Weights of a small GPT-style language model, trained from scratch on English Wikipedia.
Architecture: RMSNorm before each block, rotary positions, no biases in attention or MLP, normalized queries and keys.
Training: a variant of Adam for these matrices, 9408 steps.
MLP neurons of a small language model. Each row is named by its layer, matrix (gate and up: input weights) and neuron, and shows model dimensions 0-159. Each number is 128 + 24 x the weight over its row's rms, rounded and kept within 0 to 255. Numbers have three digits each. A neuron's up and down rows have the sign that makes its largest values positive.
A block is one neuron, or neurons of one layer that tend to fire together. After each block is what it responds to, as a language model described it from the Wikipedia text at the highest values.

L2.gate14:157126072132142121126130122104115171134150184149147126147147160119094092159119122125126099117161135156110119155116173143130068083115112122136109127152144118118115125165077155162080131107129131151115128077165141117144158134125130142149104121099122114117128112126139123098096142170132134179121163147107123098153093100145124130129132149128092151142146131095121101121141149136108113120104134121147152106148129198127143135164154141145165124126142108112145126146124122124158127131120141
L2.up14:160096124093114090130156130117116117105106122159106109118173132109114141161109122181084095170137162158158217133114127152136145146118138105170139160112155080190115119150139109103132105068142150114108102120124139144134126115151132158144146130131097078144068120141130142134100201115138097126131136117102118140106067119119117108093128104122159175159128171115171130081119128108146128132102120127130153147107118103094131124142109135091130136109140146102096141141105144143106102102163150
L2.gate52:125147147155146098098144171110126124155137135171134115122183148114123160149143127115096145123127100169110117118141168119137139129153112134120125104138170112169165104149152128148068127155116162153129150179085108103147114098142072117116123118109140103156111126123140147094082147109156125175140121124130143109172111136085141087167129138155124135130124120117093115146110162116110122143081131140134143120144120157130137051102140145164109107155098149107140167070122176120158142132112148
L2.up52:116145168114132144118150161149106132144143117087126125125109152129154137138102090104159150130144108124089180084103118165090159114124103108168171138127147128173145118109152111138126090134159131092142133151132123115096130105146082174095082142150139119111134111131094164142100113104149139162137124135108157129160101110128136056099135122122147152101160099119145145137133128160157128152121141124156163118105138115124109106107115084163134171155129101076106126153096134148156118102154174
L2.gate199:125134115136113145128081147111152156079125121099149146115112165165121090085138127105118112127113124118128141119078131126116096152146129133135110110110151078115107120105114100118129105138147141111145128121109157084133145127093144109148159135133124116120159156154152124104114086160126140138112109115139119133088125197126134112088188148123088088124151146147138127137129107114129146087113117155146096105088115126151166152152105120167180091166151131137158106182121136153109152134162147
L2.up199:102124148131150149108163133106098117108093173171113121115126152079149127128117130139121144126135144144119117121136081102101119153118137199109166078071137172143112150153122154112117111097141166154092108182140138122140131141115120090143083119150103111124112115137135142124106143142146133129085157094138152121142124107146103151144101126111135091135136110123151137051142145142118107166087141114157141092138120097118073189099147093153125109131085145174136125120109112152126158173110131
L2.gate364:090125148158132157079120151065142158112100145094123116135166187134106103162109138105129143142134133103164110123126162134117095130180111164155120141137134165168127133194115115132114122161135093145162176105112161140120119127158112104139103152141103087103114135119138172134113090165180153137143167119118078124095126141085168130100120130099133138146104116146135112130118133113128164128137120115158120131133098106092152089104161129129115154144134173099114139101117155135134101136140171
L2.up364:149164150114156092119157137106117136142146112128098095127119155167153175092167135117098135121136114120128117149106134163155109072104156120126109136110136083125163135129161135134093142149141141168125143124094114117161170122112120139149150116089094144120181105140186113132115115143158115126139138147121125117113072112125134104170141133184122143110181162124153130141106148127162164162112132162152130128132129138118139115098095129184140116122122140110092168140163124104106144159131131
L2.gate451:142117167154099147097133130143111167135157128112131111129163153106132120144100140139075101120132127162107130120151130160172181119142084130136123138101127109189119107113149111106148123108084141132100117092152152130095090157124135124135133099107120150120136152123099111138112129159136113117169155112091129116091142148097086190118170112111184145155156120085122112087148131148132090120122159080147118156086150126121165153143135142119136115098114142092150094130120092121111124157141082
L2.up451:129109156128107136149097155152142069083156120122128129120155141129136114138146139125119128128109115127169127125099155121163125152111153100118121119156149130149154153093086127141112103124167112138154145142089102129156115098139093130108143149126143101165117105105151139104129145139122122152115121090129146136084117129132155135146182118087107142107112102118140126132136113088085127127132127155151072169137144131136118103111165142108147110125113146103125157108140153144160176113150169
L2.gate1120:119107098119121124156133143094150146145128104148123148172098108142158133140134108129162090151140098131111118090098123131136148152114116111189128129082132130138094088088105102143119106130119100125124120100094103113107108119095104149143151150124124103091147161122174081136139119129123126131130143146144100101117150164121164068160118130128062101131131154145136092132104149086177129151130126130104131125113124127113172117160127136122101138115129160122130154130104127091123124158105111
L2.up1120:179121158139091118107126129092137143153114126115165135161108170159152148148151129101163185136138122118135114134146175163152126083075122092131126125102142123172115123106151132118127112138128143105138189179133146149102153108100104123130117170109150173156155116155157129132105131132136139129144110141124113075143124147182139143144137090154111127108081107122098100123112094159128108113133143090106149125127097092114164088119165119091120116119123130133147127156132140156132103127137140
L2.gate1186:115118135150096103101152115124142108082121135131112122152094157165098093132143104111127097136129136143136162135098139136138079109102135154166117139114183133157129132169102112144153157140112108084123107162091094125128140116123102114132120118097100074135137134168133137116107131124116198143142125133135153154129136135125120127148128100113096104119116107105161138111111151145130140126142138153130136126107123096135106158132126123156110082083127152137168170129120083117100115099117141
L2.up1186:107117127149110158087142129129111115119151114156109137134121129132149115133145133095124150102149139161109153122123101134115110181151160116123094119142126164179126172162092148133106119150110094157126099119099113138069156105121106144163097076068110119104118118137145094098093163112134158142135100092119164189090118106111106085151080119095122158185110150115149148129119129155114134143169136101131096143099138095144141135116119138120103065080120117151130186148102130099150151093152137
L2.gate1190:126122163092146168143122123109082113112146180119140090099140136087114098163135129172135153162157144179156134124116112175104091142168102114134078135091163130162119111145087132149100165173132134150146125149124071113122137170178130104173139127116119078121157116099157159134116153167124154117133161150108121132119136122069124160125129117149161156165111122144137137120090106134146146117157094115184114150125080132106147104131145128145135088170103148153133107134108154146114069115128146
L2.up1190:122114120132122106101149162131160140096130103148108133113139159123137117146150155108121107142152109137084134131172166094093135138125130157165192095159115130119128153124131141117109101098122112158135160146120136139145110124139126150109108153126183122066122135171122150127086114120138158202099138125148204102121143139131059149120088086138120102105106137130160110127132141134151113160107115145122094115153141118144099110139147148117126118101137104103165137121137154146109099102090122
Preposition "of" after heads

L5.gate60:135133137147151158100094131091125124136128107100083116152113135118124166128117141148141137102086084132089117153121122107097133101104110124165091126123123156101107145147121122109067130153111153145150109123153087135122094134124155150151107135136140104142111143129114142131160116119122147117128098100170099124100159142078134144142122123109121180138149114107113113093103158123116128070140127117107120119088158123141098123094152136081127118162120150081152128157085123143080112131104137
L5.up60:156165118143169136129159146102172112142063130141125120134122114104123140151095143140130151088154144077101116123126143120112144111146148133146109081156099126083125201128113154101123085092088086155092138091136146111074158122125149070125062136148153154163125136174136140139104145102106159101105126109092158129141132133134117105111101096114129164122098166098123107058174138097138139153124130136131132117130113105149140135111121157134114098117114188116110077125124106145110157113135092
L5.gate86:109099112102143162129112127156160108105134155111125133123071136134112102154114107124136131118105120131108119114107158153139114088167091089111106144096133124127138075133117136124111129128089105129087174107105116138102169155106157132141150126147134156177146111111109119115115135156145124067125152091144149162123134124103160119100111159162108165115155126107096113117149105130155146136149159191134147142080123160090142155110111128140137146166141098142076142140193100115102091156119153
L5.up86:149105130122119124122135144143121158127154134145127121143133093108150142090095163179127104154100125134166126114087105151126107131126129154148071126144137176166147136147076128127132153109114139120125101113129150103071111124137113104126181148132133098102147140152158086118168113140146143087133147117142117154131101112162087146100110082137126148140103112115083094104171134129135128107109142133142172144137122177140130094139140095123116075093109055130143137116151130121103109148125123
L5.gate405:137123084122101159159059134153149110135136128074110119148127127166107152131131061156115115140151125132132133132120111143137127090155174123120130119151086133134127184122148164171112092171126145169117132119092160111101116119092142129130110153166094123178104116146097138167128115113119108129126176109178137133128101140113155126119087112173142172121150156152102106145191152162153125123140106127137141128114156109092120111140127114107126159161158151125110142184138134074173152086137108
L5.up405:131062063138110113146119112145132140152097146162130154143146086126165134085138180100106124133128142148120143149158125141131106118144137105102180102135148197127118107112094130114143151165143127177132106108152101127144090113127149121092162154114108126107093147140127139177159097158136161168121121133160150115144086136171108135160117145163158153123104119103127126071133163121115106095155135136128184126132124160127130125114151070124132142130122135118130103142098130128110124111149111
L5.gate470:084152118137109144117141141118129116149145136117146079086131131135119121110146155112123130143103138142107143149105140107109132081065159133144132152133074136081119127129152147128131105124166098134155134116136124107119125103092120162158118132144092110157115140164115089148144119137133125163150124103139172096140088092093155088115088093130092157157125135112103109132187111093148104103124197090166128093092076120171162124100159137110096125147124145116109107135172145120106124111135118
L5.up470:155115113154128153163110183161096129148095168147150098140161094116109122112124134151149115089103129143130137149110169106122102117138110129087133102105058155125117141094142191114107151117193102112143078111121102106095126140122164165139136118147140096117113133107154103169135075150135123143093150085142117114157108132095105117093142121136123154124121136088088114130153146119087115114107139090156133131139131156115104107169116093139148109100137112131113180148140118127141130164131109
L5.gate537:136137138107124138127157134135134137163183136104159123095119120138114127123156137110131142109128183125121145126153103146101102095135176137099091123128128124093142111157075153110111128134096130159113118151114117136165092138103133125140174153120111141116109165153155123154125131121070130121119093043105144090116122144116147086145151139140131131116182103135110117119105158110095125111141134132148180147119118154113127128118135113148114140153158124155124127103152113116130122103137099
L5.up537:116086161071153105143128144100111144118169114134144149099171122116097108174121129140121170105144152128171137122121148121120117096116110098113142105126121127127088120130115121114126159129113144140105125126131114117109127088125120149080144126114115127114093141143090188099116086141104124133170120120112115117184162136104145139103157123134114132140091110138121106062186119093150127095109132087113143113105105100105162127095121107091114129151148127129130151151136120068141125128110144
L5.gate625:135157127115138085121061123128139144155118129073161159136145111134097128126126105089142139141129131128126147131114120100125108090152154189151120180162128138143127115141108137110118080172124099140153140107121152082129127115046134149131121188135134127150143180154150131153133113155104110134129091102132144136134124160138104120117131123158116159139142108119101126108119097136129149100095168080152166141083104166110148113150159119106129114122142129108085124137103102129164083101106116
L5.up625:126183119134138131084072139121177150152107158103132124136136094124103155146105128105113107115110096107153136104121145141131125070132160142107113143123104172116115125121115162098134093106143119123128157121119115096124085084104130140090149130116114164124139112166164154133139132118079119112109121079107142133124092158141130153139084139150153149144135104159086121124133151119180140149118142093134187103138121127110122146168170085092084118123131155075145108121112117142180128113160069
L5.gate764:106115130119113149149125142167112134128135158112136211122157109118049158156056173135137160101130160113126157142083126100187138114131134112142105078141087134081113100127120128118116109133149125143100097161132125139144151147143144134120156183107128123132134101099096114117108152113125117114160158112153159104156147107137155119132135088134151157129164106132078109070171109150169155105115147143156164143116124136150129122120116138160190147115102110132108145159125110118100133161144156
L5.up764:134144112159149120127125101159148117107090143159078094118101145141158165142091173157140110136112126109116095150124105144167135115171089141109146123114149158112137082093109124140166129141194160134129108151123124139162126111175136127106114106116114071162156112119096137136108112141106145107118148131131088171106148084152142136120106130126110161130133112151122158095145141184119132136166123076128112142127140093108124115124155178127167112145149138159117132122130140146130101117118161
L5.gate825:119104081145116094126126101140076136102163135115100168077131114130099111129103099145113140141143128127115141093111111101135105104133179111153091126118111150147102140117161081107160176130151166115118120124115097109124140104065188085118180119146122100092170137182115118160141140091120163141103134138112100163126119165126108129110106085123143145139110114098084119102152133124131152094113176084130136114120119110135144129105099181146109154130154137100129141170131101096085121135127115
L5.up825:140143130125102125157136120183137109141106147101124156163102107142108166172144131094141117106102151083180117121129101100180126092107132103135127138146160133194106160131140136129116126128147104136114147084127110117136160123154104162125144180139139180106099125119137149118143107047153152136096179077123149134143132109127114114127124181177125132110112088100100099143153095112147171122129157132141118132180120070146130125148120128155127144111118106106140128122156133109099127126133157
Main clause onset

L2.gate500:122099174116127132109116106162118123157150114113117118182158143156148089102141088160135116100184143082152143128078143077152128124149102131126131115078079124117147124142090134084069156120142068156107144099137148139116157089099114099100079120137148158142183128140118104130118131119102180110180101107136139158129111167127150140119119142128118118146127129095114128126118153161124139133136101123129142072120126162081126104104142083099154138126116139149102103082115104122095143111118137
L2.up500:125167119113118129140123101127156152129088112083115150158103128156137191132100124128151103095153145127091115180144120159116178145176145143121080167145131122132145131171129112136121113148084113149127146153101109137140142099172120129155101165139116122117125160118115120153160095160112114117134139097117113138128111121116120152057120124129137119147137154128118129139122138107146190133134102111148146132075115117181146149084124142125156167149144150139091088156157106139112102107147089
L2.gate579:151131116105120122108103164115160110129138101123128101170105115122105097097108102145127099135140142104129119154105147107148141155122120082115118163137157131161129134134175139185125109110156098107124143092111182132099149116144119136108087143132175116110164157130146115120164125129106148147144150128117143126111163158148109147126129144142155160199107126087148117116145129129190134127159131151157074096120142109124153156137122123127129121137134120159149090145149089138109119173137122
L2.up579:129128129146133093147111109107116172151121107130092134135106107158129119108162112127115120127163124129101125162074119132114119161179126147097132101091086106112127145160073103087114115116114118153141094145151149115202147102135105105129088131172091138165096115137114125150094137158109153146183147192145150146082113118124130137106089102110104166147109153100119115103157131102138148129117088158117114116123108166107110165123106114141105120093143130153109114113114124126119121138164155
L2.gate600:091126075127169134087151097161164074110172124088146099121169108137098166112136104158112135140104090091127139130147137167153118117119089107115135109154128123125098137176093133148116099165094105165097129127133097137147100152106111140170165130120103094113159116098132110121088164168162100124141109122136122147140120144110113139126143179136115131164111085120078084110137108146118140110103142101125132152096138153150180112098130077111088089149159140133136110110133100127142102164128109
L2.up600:127127112149137133139144079122104125146108115094136127179133058118135163140086167103119113126167152148158097122143099115167108125129105097166076108159118154167138077173106108105146152130166148107148112146158120090111132105143119136137164137148105136164137073151078073113110112117125098138136150083123169185131136108130100113165132133114104158139149074108154117109133137091084142095143151127152158126143121138126111113101098103130142113126118152167091126116136127147118084137130116
L2.gate609:155141131105133132108120136143137139138136120140132136157126125108109112142111124095131115153129139118134101144128124137159143132143121112102084163134139118119132121127088137146091201113117097145121135092133148154136110068151127138107131130146097091129141068099104138130139110069074143146129119106154150119159112116164100146094107152123104133169164086096120154131161143144105087110123094111121119124124128149100171096172137140115119167114138098154138112114147126128087169114089095
L2.up609:105096182132103096112156070118140132112126131129118188121154104132146144164152139153116080093137145141137088161085146141114180110152081114124086126105137073145117146134123129140128121121153149088144118113111136113128124166097165155138105147104149113091104156128121148141164176167098110140108165108149113097154092098147104113124151149134159134109185094101150145114121112155133140170120165106160167124130134143119102141158078168122156131128159128124087144116164120127123161166105102
L2.gate794:103105156089126132133123122118125144185135106116102118112135120108125155156125104145120098123156161135121118197105136118119124107121115152131130133080119156134153109112071181134124132113117131106155163100145134167140085116140104090147106128119156130131111131098129126180141095128120144128104146097122095110131111103134121139148130128123149146074143082155114147097087120099161106144136127090145125143126113199183091090119061096117151162151123158116113129087139134106153107115137148
L2.up794:104116138124153135130138149142178154168158100095113149138152112155138121126140096134132141131131137104153146156130116114164147116151135173176097099138154121110150122166083162096139134131108116111123139097140120158118137122094086128124141111114095108095137094155088126129103130104075143120118146152133134122132123103126176158115128151099144131132102080134161127151130137113104136138167105131197122139086128145167119132146138138134091133156118137110129104155116116118097120150103134
L2.gate857:105081100164123138137164132102132139144165073136124166169107130135128165165118131105119102163172176123127136148076135125111074077098131154161143157131126146156135151169134143173157079162166108120127156091098145098134135152141104113145093117096143130180126114122117113147128154118120141160159126176128163138128117116140163125120141130114153126152111140091117124126115154154121109156121111150139119126100130122122147138105127133125137124100111113117171175111111146064125098106130146
L2.up857:079156159145152120168108135190159100081179170105114139170056089136074121133132147119113131110130119117162145192130113118136122150115123136109086114086102119122124143130128153135114124088134137142131124113120139136110147119145101119116133144103111089150115104143128105101182128135104118123144141102103126148148113121108115162121145136098141147200137151089141109129142118168141181116138119103139131129126162107141161138200123134150091119127117089102082113162159110126145134139100113
L2.gate870:066124114101128114130073183131079100141095100114118131169110125116149135104133156104131101112118125091103133140088123147119129111142160152115118127134143115125161115132139125135115108161129090121114080151160131124104105129153133126165103132174137107097129117096109133179133133121115193107130130154140142184109140148120114139118133132103096117093112135127107134124138150133107152121110117078153129137129118150139137126127072115149130124145173146171129157104146138109113146152128125
L2.up870:099137123144090131094128108138126127163180111130151142147133091115160133116119088162125118110084130126106127161145100070129135118135161173115070144126134096131134143175134163175113174106132146121106137090116152157143154114150147115195137105120148134145087146121128125145131158131106113114161123093124092143148113111126163092131076085093126173198133172112140107142152142106164145103100117140091119114116124147109090101151147105079098097109116139108084114089139110142107097134153119
L2.gate916:139169133117133143130126097125107103081147107129127111163089138124152107166149166106135097153127128116133169131111150146121142096125118135157141125154175130148151099133109153138100148149118063150143140109163110112110132114138154140132149171097129122095150084121152131152133157144112176113112121117155123157139125158156123165104125154133115105129135116103153086086110093131125068171110125128147150099154071165170122067107177118126140132135131120173116165141122131133113102135132116
L2.up916:090119118198126134085105130158150143117121096128110129166130161097099136146112103133176150106140133134143106146156130109182126136174095103103115108143159121096110142164120090137157127116148139131113159137132113109157136076087116142151120154097102119143136130154082084125162125143117091110150127131114138132076168134132162162171145112175113140105172089135174158127143113140116133126138112129180103133140113144108167134149132104157130123138129143117131116104089169129116118068129101
Sentence-opening clause boundaries

L5.gate142:109102165163111127112127148135154083109076106094122095116118142104135143118133107127128113106145119125089132169083110092152165116126136099134161124116163107150133086130093130153134111115132129124121126118121108130134144127154126115166114149156130127141135169069104116154118146151104147142122155120136118124191154134157153120108078131124118096113093099114112126118119074165095112162119105114140119163143144131158153132095178138113143149170139127124131129151151094104095115146128158
L5.up142:158125161121130157068145134163113080142133117144143159135114167145123109106123088149132133151122100119127106088108105141111115133127153116140132154123126104186150084099133150110135073148168145123138154132107140135179153159116107149137095161153127152123171130136152110116114151107150148121137128104124128112157126120100097122127139125151118124174130120101146109156134148138167162104074130147109123133136114152130150094134184080130080116122095148155165156169163142111130125137103163
L5.gate253:156118109090163110124089180141144093163113092089148111100109156124123147128146163145100134122139103143087118124109097112137096177105121108137121120146131131105110068097127115146083143147158160149146106144114116168148117145121157126159181095127094168142148101134110107164113171114107074085104114132067132182141128179165094137120110108131105081116138128124131132103134078155139152145097137124110125139142109150110110141122111178097114123129119144099112119130135132137113134102149137
L5.up253:103111111110107142184073106123113102131125149121157134207125142101137133151129158101117131125146132104105174111123132128116128148128142106097158134118140119134138099160098121127137092161110116112090130146107167109115157119157108122135100156115139106131137129107153167104085120104120108147151101112132128112113114139141080105124116115111113135125147098099125136104152100088108103107131113147114134172109154103147143164146158143094118129119158114174162149131133105114158154117154176
L5.gate296:127111100099141163136109138139132146147114163118130136150148088108109139138192128137142094100130146142106142116088130126129179133139106163157129123110141093094137098110064154136115139130149123127156155165186135124087129128124117136139152121089113117083122152129079118137105159112098188100135146155116152144105060159100109115126109145123136121139173126105101146149137151138119145116142167104148143142140121121125152123127125103128137154106113133148141120078144161160107112136106166
L5.up296:088176125089132141140182137143159145122132113097151119158135090121140147144095090126106071095112104144106103133149117140157149116146077118172150119093127125176142119105149158145108152087139120100143089134123117140115173167158127106139164128140135124117128082172129104125119168106134169153158116105092159113145101139104135148112144130112147169090087107129134136110092092154113081126137141130162106076153130167108120174116131139075125151145075152098146131116124128131159126109117129
L5.gate596:112112151152122115087156135130128158121103098101171109110112085170136108131097120149128097101154163129130117107135118139094129102107117140152130117118141152108112089086079138156154097136134165195152104097056142127163124178159090141158152113128113110119114138145153120153142136087125110149125148167055124108149142158168123096116105139152120092071138129111139124125107108137133145174128146145126105135111090131095136129082121156089143115121116143126114123113119126156085132195096157
L5.up596:087116137085097133124121183173121142157128123136155099138147157109110160160137151088122146141132130131110119143141134150158155135114149107160132124145116128089136116089125196103132081122093126151139136136107149120121154111105125120165139145089158176141129132136129198150126164126093164147134125157137121078139142118147112149096133127135153147094164079145124121159103111197100140128140071146131131143147143155140133089120103106117130119174124096155102134105121165088120103073128155
L5.gate725:125121115091089170114151121094122146135134138110132151128133174117126131130087135132156092161117113115165134133088123106119132150115169107131127136111114141145114145094117127142088130117116127151127131124080109120098110136153160097129122131122161089151110108106118119124152099131162123134121161155102141162125162118147142158128126125099176114146119129160174143139099077178150160130107078148152063089134058114134099085114124139116117101142139164146098093101146139116117189126151124
L5.up725:129108161167135147084113149158115156116147111149183145126151151123122110150163115100112126113171100147129123119089111126131131169127139090140137122135178077149110101132153121147088120111145170136120125113110108097157179140149113136126118141137126094077149115105143141118108139120112144087117130151131116090130124093167122146114095141116162179136091095111151132100111099111117165135151124117147105104122104147141138122097141176123124129109130128096103127126149164085105130111169127
L5.gate874:163133162161144141114148130127141076126140154129119143126123137158123107103092127129109127180148142170152171083113124125164130101091139113141123163109142116170169098145149113154090142119153132112120116135112113142093157151130091133147127136110125087128120140083156112173098172085097145129167158108145148131148096184174115125118095094141092100111131113128120130120139109096111131132135165107167136096077115178110127108137125158108170134104154153121172108131102114148097096172095135
L5.up874:082129120122147141169145126116134153164108135123141185126081167132155144150122098118129133194135155162101112151118112147152118120108120098115131221157151136167156084146094195086151106129087165127107119111107173144147112148184130148141129138129129116158144113126125107122099160142108177125144138111127139140152125104157120153160130152115135103130167138096118156157095116110167133121153145148114152113140160149075128117148106135123093148156104113130158154095124120146149143105135144
L5.gate991:165153125117120100138127121106111097141171109108117136165132117119151151128174127122114130169151107138148092087097116134168114138059112122119128107099165129112099152105141112142093165131132129144114107140135109104114106106146092149142134093078139126113169114103099141122115160160106122154150106136130129136097130106142083113096122159111128117133130087115132103080151111100113126073103162144145096070135104132135151064160126084101101109161129118082121150137135132065127091134091152
L5.up991:140171149136127137104125107138119109143143116126113144092062076128120130135173096110155135122148148111080158109095112122078133086121116110128108096148122095113120139111148182120124145123165088101119144119111138130104080152151094149130127142096115125132119113119131116128107130096117152097136125151114134093134123098116160102134143146138107144148131160089109105194149141121129126093155174109121125112108135135141125116147121142141176162180127140127103089139153131099087072094107120
L5.gate1153:129095099112106150147133128149125122165125143096136137133079173136145137158119153100106126149136112146082124128153124129170139139150126091152169147141113129155125107121125117140161125095164104130100068179084132127150135134123135104119104145135106117129158073160142151079102148120134150145146143123091106126161149113145126169124064099099114121171122075126134156104106084152147145108093129131161111179105107128111163134136104145132101154120140137080112159138131141134097158137165164
L5.up1153:134170121090140139148132142122146071148169152118139154133111112135148130102133106136101167176135116144140161142088110122141138139147173111149160159174163141134161066122114168155119125080148159121153093109145114142147100137132127149152106105133125090158117126164148145126111125117106117160113173119128117143105131162154089151157114115127112171185100154153151171114082088172145150133140155122162099162137120163103157102114138083117128139148140115131126105109142123137091140149166170
Affiliation linking prepositions

L4.gate985:138122160147128125145084174097163123105090152093139159124165139141179107096098097174121125101138151117092156104119133110122129083160150122171120176098182110118119111105161158140150137100111144172123120123120138149124154137164109108110118146126101127139134086174123145101150151091112103135153111139139159142164142183108149118151110125116128118179110123126118132176104070133126107101115165184160115168146088125139137174165120151113138123130108172145158117122126147126139103104141151
L4.up985:101123152106061113089132157125087109144085120129139140147077119119128114127131105117139134140137125138127164121116078125174115096134158155155132173097116084130093130095104138163112076097136107112113154134146142102142095148129102105165128129144133092150123140132105127121113135153146161148119132147143193121121166143102169119103093119150156107119097114120168163096144129145140108124181130160160120149112084141094090136145117108186125119132079153087179138149175092149112158131109097
Relational "of" before entities

L4.gate503:094145127116140146156154118170122077112164142113101136152133111113119165163130148122134152115130114083123132113169134142138111117137140131110116144105090121131122143113102094128139130183130126103166169171162122184094124109102123091166130142125088106157133120127146086162120160149095115108171109112117165113114148152140129126133146124150108131139154101165107118106153115127113142112135140133119091095154090064136136161096161127064123155110123128122167137112161112130139127093195124
L4.up503:123120168133138161131132130120124147139178141123138132186102109119145112182137129162107125125115110139129126159135112108167088145137117154169133128137122106111103079189115104097153133151132055106174134152121113122105140083154151117153136163148109164104099143114138117157129136129114109133156078087126144091119138154110113137134135120185104133139133113155127124128160105169119164100125111132114084124090135136112163152115116130113139093135154147098113137108086114092171154094190133
Sentence-initial time phrase end